Part of a small language model's weights: LayerNorm before each block, 10561 steps.
MLP neurons of a small language model. Each row is named by its layer, matrix (up: input weights) and neuron, and shows model dimensions 304-367. Each number is 50 + 10 x the weight over its row's rms, rounded and kept within 0 to 99.
Before each neuron's rows, "fires in" lists the words (lower case) most often at its 100 highest values on Wikipedia text that the model never trained on.

fires in: "of", "the", "a", "in", "during", "from"
L4.up368:61 49 58 54 63 71 36 50 48 62 49 40 40 53 50 47 56 53 63 46 55 55 56 47 38 41 69 53 39 50 47 45 60 68 49 30 48 55 46 54 39 68 68 55 69 56 61 38 60 51 55 51 25 29 31 71 55 52 55 41 44 62 46 62

fires in: "to", "and", "was", "with", "mex", "while"
L4.up2362:55 47 53 61 42 51 47 40 54 51 67 58 54 52 51 51 40 58 40 46 72 57 42 49 52 59 43 39 50 47 49 33 55 37 53 48 56 46 42 66 56 58 55 59 37 53 50 43 56 46 36 54 63 46 47 47 45 58 39 55 61 44 64 72

fires in: "in", "on", "of"
L4.up2489:65 48 54 53 48 37 58 63 51 63 50 53 43 58 45 55 54 60 48 31 67 70 49 69 32 29 62 52 56 36 50 46 48 61 49 65 38 63 46 46 43 54 54 59 49 52 67 49 46 48 40 48 35 42 48 52 51 46 50 43 53 41 50 51

fires in: "and", "a", "an", "as"
L4.up299:47 50 37 60 45 52 36 55 37 54 48 47 42 37 43 49 69 54 71 44 44 48 57 58 73 48 45 57 53 48 66 39 72 57 61 53 42 53 46 39 68 61 47 65 62 41 46 51 56 52 43 61 43 79 54 67 63 51 49 34 55 69 35 52

fires in: "that", "which", "it", "more", "most", "the"
L4.up1500:38 59 47 52 44 41 67 52 43 40 54 43 53 68 69 67 43 42 50 49 44 59 38 60 51 54 49 44 37 52 56 28 55 58 46 47 44 55 46 56 66 31 52 55 45 53 44 43 65 38 30 41 37 46 37 58 62 40 50 50 69 53 52 34

fires in: "as", "a", "s", "in", "the", "of"
L4.up415:48 37 38 55 32 73 61 55 42 43 56 48 58 30 52 41 56 53 51 42 37 41 52 44 61 51 38 45 56 42 47 50 53 23 51 41 33 52 76 47 56 44 53 40 49 56 57 53 45 53 47 49 54 54 47 46 56 43 50 49 41 60 51 67

fires in: "and", "followed", "called", "of", "to"
L4.up896:55 49 64 37 41 54 47 62 49 37 40 52 55 57 53 63 47 54 33 60 57 58 68 48 48 75 35 41 36 54 33 58 38 37 48 56 59 49 37 55 63 43 57 54 57 41 47 49 34 39 45 38 56 58 63 44 53 63 60 47 46 52 38 44

fires in: "to", "from", "of", "by", "over", "rutger"
L4.up1215:65 40 40 51 47 49 49 45 44 52 50 44 46 52 42 48 44 63 42 52 64 67 40 70 48 48 66 37 59 54 60 52 50 50 39 44 65 55 45 63 43 48 44 44 59 63 67 30 55 54 47 63 53 28 65 48 57 64 53 41 66 39 41 60

fires in: "to", "in", "at", "of", "that"
L4.up1730:58 49 47 62 39 51 49 56 56 57 59 31 51 52 52 58 46 56 51 46 57 59 64 41 42 69 44 38 45 58 50 39 40 50 60 53 42 62 50 48 27 54 47 67 72 55 44 52 50 53 60 60 49 53 55 56 59 69 61 41 61 36 55 44

fires in: "in", "is", "on", "at", "he"
L4.up1416:34 54 46 31 68 33 54 47 30 49 39 51 65 47 63 54 34 39 44 46 57 53 59 55 19 66 32 41 57 46 43 52 39 45 49 55 55 56 53 75 40 52 59 52 40 43 62 31 48 41 52 48 49 42 70 37 41 56 59 70 64 28 54 48

fires in: "who", "in", "of", "that", "from", "on"
L4.up1769:31 54 71 53 55 63 59 60 62 77 51 41 42 44 46 51 48 45 40 49 39 52 58 53 60 62 55 49 40 23 49 42 32 54 37 30 61 65 37 49 62 48 67 53 64 68 47 48 60 43 33 44 47 51 70 50 58 37 42 41 45 49 58 51

fires in: "which", "that", "currently"
L4.up1725:46 54 51 53 62 48 56 46 53 33 49 50 53 49 52 40 49 36 33 37 63 70 37 57 59 55 48 46 53 45 45 38 61 59 44 47 63 54 43 51 56 34 52 51 64 38 57 47 54 47 43 40 47 42 36 54 37 46 47 56 46 60 56 65

fires in: "as", "to", "from", "with", "dice"
L4.up95:28 45 39 55 33 48 65 62 35 26 49 50 35 69 53 44 44 51 23 48 60 40 63 53 55 53 31 63 27 40 37 46 63 59 65 47 29 64 45 53 39 54 57 55 56 46 52 46 59 49 49 40 54 33 56 61 58 57 47 46 62 59 46 68

fires in: "of", "as", "by", "on", "and"
L4.up2432:55 61 50 38 34 54 53 51 71 66 45 49 54 50 35 69 64 61 64 38 41 65 65 62 45 50 41 44 48 44 47 63 72 53 43 39 53 44 46 59 65 44 69 61 58 41 61 53 68 61 38 29 35 43 46 44 46 39 48 37 69 54 57 53

fires in: "year", "as", "life", "party", "from", "became"
L4.up1710:48 45 58 50 37 58 52 61 51 49 64 45 53 66 54 53 46 34 42 71 65 59 60 42 41 53 49 46 41 39 51 35 60 46 52 46 53 46 34 43 60 33 58 48 45 44 48 57 58 55 31 33 63 49 41 54 42 59 44 75 46 63 36 55

fires in: "as", "with", "by"
L4.up475:46 53 49 49 60 48 45 45 53 42 48 44 47 58 63 46 41 50 34 34 48 25 33 53 26 47 44 56 40 55 25 48 47 64 50 54 40 55 58 50 50 42 49 52 48 47 45 39 37 66 54 44 44 57 24 33 39 41 51 46 42 41 54 55

fires in: "that", "for", "whether"
L4.up1217:62 41 64 54 63 62 66 59 31 66 53 55 56 41 58 75 53 58 55 38 39 60 60 38 57 46 50 53 27 42 47 43 59 52 30 46 44 60 63 56 44 66 34 53 65 46 65 51 41 58 47 51 60 60 68 49 71 55 53 54 66 40 55 41

fires in: "of", "from", "for", "with", "left"
L4.up327:61 51 47 45 51 61 40 63 72 77 35 29 42 43 49 44 38 54 42 58 67 58 63 53 55 55 57 58 59 54 64 60 54 35 53 52 48 58 58 52 55 53 57 55 51 66 32 64 57 44 51 26 48 70 17 50 44 65 70 29 40 51 41 35

fires in: "to", "for", "in", "as", "up", "from"
L4.up2076:31 33 58 57 55 49 50 46 72 58 39 40 46 41 47 47 59 49 35 52 40 58 43 50 60 62 40 58 54 43 55 50 61 48 55 49 33 37 59 41 45 62 53 36 59 56 63 36 29 38 39 51 53 46 60 53 50 49 50 47 60 27 55 62

fires in: "with", "of", "for", "to", "c", "his"
L4.up1807:50 70 66 47 69 54 62 58 49 44 62 66 60 48 48 50 58 56 55 54 53 38 42 52 76 59 42 48 39 57 55 35 72 56 50 38 43 50 52 47 45 56 60 68 62 40 50 55 41 71 52 45 44 60 42 57 34 49 54 57 53 53 44 37

fires in: "are", "is", "s", "was", "were"
L4.up1175:70 67 42 57 54 58 53 64 29 60 64 58 61 51 42 65 49 53 57 51 53 42 59 55 56 42 53 70 39 51 52 52 55 38 45 62 39 51 57 57 50 67 61 54 56 59 68 42 59 54 64 67 37 35 54 40 51 51 46 65 41 53 36 58

fires in: "of", "in", "to", "with", "under"
L4.up2475:35 47 40 49 54 47 32 71 37 50 44 55 59 72 41 45 63 30 67 50 68 48 48 52 36 45 44 51 58 45 33 56 77 48 43 53 45 64 59 43 30 50 49 50 48 55 52 25 63 60 55 59 73 25 46 44 50 36 42 61 45 52 49 36

fires in: "of", "for", "the", "with", "by", "first"
L4.up525:43 50 44 55 53 61 62 54 41 51 54 50 55 52 60 49 53 32 44 43 39 43 35 71 51 44 51 45 48 49 53 56 45 37 55 50 47 50 48 45 39 50 26 60 58 47 38 29 57 44 61 44 31 62 46 44 53 61 70 59 58 51 53 39

fires in: "to", "such", "similar", "from", "that"
L4.up1820:32 38 55 50 44 60 55 52 50 26 63 43 34 61 40 50 58 50 50 65 55 57 35 40 33 58 21 52 44 41 67 42 42 53 48 30 43 47 59 42 47 57 67 53 60 49 44 53 36 44 56 38 56 46 38 52 58 50 52 47 35 72 55 38

fires in: "of", "the", "that", "der"
L4.up216:47 50 43 40 65 54 73 33 37 41 65 41 75 48 56 51 37 35 53 47 34 46 53 34 51 46 46 45 56 61 48 44 46 53 58 51 47 50 50 60 47 45 43 61 73 57 64 56 43 47 51 42 52 50 49 61 73 47 60 60 35 63 49 49

fires in: "to", "from", "as", "this", "be"
L4.up217:60 49 61 53 57 45 28 57 41 50 62 47 39 47 48 40 70 58 40 48 57 33 32 37 48 46 58 66 39 53 39 42 49 66 41 51 51 50 58 63 65 46 38 42 63 39 59 55 52 54 51 40 59 58 30 42 37 47 69 67 64 55 59 55

fires in: "in", "on", "of", "over", "up"
L4.up1601:25 25 63 58 46 55 38 49 48 55 48 31 42 50 23 46 49 31 53 44 49 63 53 56 41 61 39 53 58 64 46 54 76 59 55 60 48 57 66 47 47 44 49 59 40 40 57 44 39 52 40 62 69 54 43 37 28 45 56 52 44 51 51 48

fires in: "of", "was", "to", "from", "be"
L4.up2100:52 50 64 50 46 35 57 40 54 41 48 62 56 38 43 50 49 35 54 37 59 60 57 51 48 58 59 33 57 70 49 48 61 42 68 41 63 49 52 56 61 49 57 53 48 62 58 43 52 52 52 43 41 57 55 43 51 69 41 54 53 45 61 54

fires in: "in", "at", "into", "famicom", "exits", "december"
L4.up1445:68 45 61 49 50 51 61 36 55 46 44 41 57 59 58 49 54 19 45 41 47 57 62 39 41 63 44 47 53 26 61 44 52 47 50 40 47 59 55 48 45 33 50 48 56 34 50 54 45 56 51 48 58 45 49 51 54 45 68 63 55 51 63 51

fires in: "to", "not", "by", "a", "of", "for"
L4.up933:63 74 50 37 44 46 35 45 42 34 49 31 33 60 57 24 46 59 63 33 54 49 53 29 44 40 50 37 35 53 47 42 39 56 43 58 56 51 57 60 59 66 52 42 57 38 53 57 56 51 32 53 59 51 46 38 66 57 60 29 36 45 45 64

fires in: "to", "for", "between", "from", "with"
L4.up677:50 54 67 62 72 47 56 50 62 62 29 49 52 48 43 54 42 41 38 44 43 56 61 50 49 43 42 52 52 63 65 34 51 59 48 58 46 63 74 45 50 35 40 49 47 50 49 43 51 66 47 49 34 65 59 62 38 51 67 59 43 52 58 46

fires in: "and", "which", "that"
L4.up1298:49 51 57 49 42 36 64 57 38 49 49 55 43 47 64 54 51 66 43 69 55 63 65 49 40 46 46 44 29 67 36 52 59 60 57 47 43 57 45 57 59 37 53 42 49 51 45 46 51 48 20 41 48 41 40 53 36 50 55 54 52 40 52 44

fires in: "to", "and", "with", "of", "in", "as"
L4.up993:45 59 56 56 34 58 59 51 42 59 65 28 52 50 40 55 56 54 58 20 48 43 59 60 54 62 34 58 51 44 57 43 68 46 58 51 56 47 47 37 37 56 52 50 56 34 37 47 49 53 52 75 55 61 51 63 53 65 45 53 40 61 42 46

fires in: "of", "on", "other", "for"
L4.up870:48 52 37 38 61 51 44 46 54 53 35 57 38 32 62 49 35 55 71 54 62 58 47 59 49 45 67 25 52 59 42 36 46 38 51 51 40 65 36 62 31 63 51 67 61 35 48 52 46 54 52 51 52 48 44 54 46 50 69 51 54 51 46 34

fires in: "that", "which", "up"
L4.up966:43 38 59 45 49 33 67 52 39 28 58 60 48 47 37 34 63 62 41 60 70 33 45 62 39 53 59 48 33 45 57 53 59 57 56 53 43 58 48 51 60 43 39 52 64 60 53 52 55 40 45 38 30 36 34 46 69 43 35 48 41 53 49 48

fires in: "1", "to", "and", "2", "from", "5"
L4.up1545:54 48 67 58 44 44 50 48 61 40 70 66 36 64 46 37 62 56 31 57 56 56 40 51 43 67 41 43 38 42 51 60 53 45 52 33 54 56 60 55 65 45 56 69 57 42 55 39 35 60 22 54 60 45 45 68 62 50 60 46 51 44 42 57

fires in: "of", "that", "to", "for", "before", "with"
L4.up539:42 39 53 42 55 38 45 57 44 54 48 55 63 42 49 54 33 46 49 47 60 66 40 54 50 56 32 48 40 54 58 41 43 57 54 50 52 56 37 38 56 37 39 35 60 53 51 48 56 37 70 49 25 49 37 66 52 47 34 64 38 55 50 50

fires in: "of", "was", "being", "were", "its", "friends"
L4.up246:45 54 52 55 56 51 40 62 41 65 57 43 49 47 38 39 41 55 58 58 52 34 36 40 55 50 51 38 46 18 49 50 37 36 54 68 45 54 55 50 55 55 32 53 41 62 59 52 51 50 63 54 33 61 55 33 36 51 63 64 48 48 58 49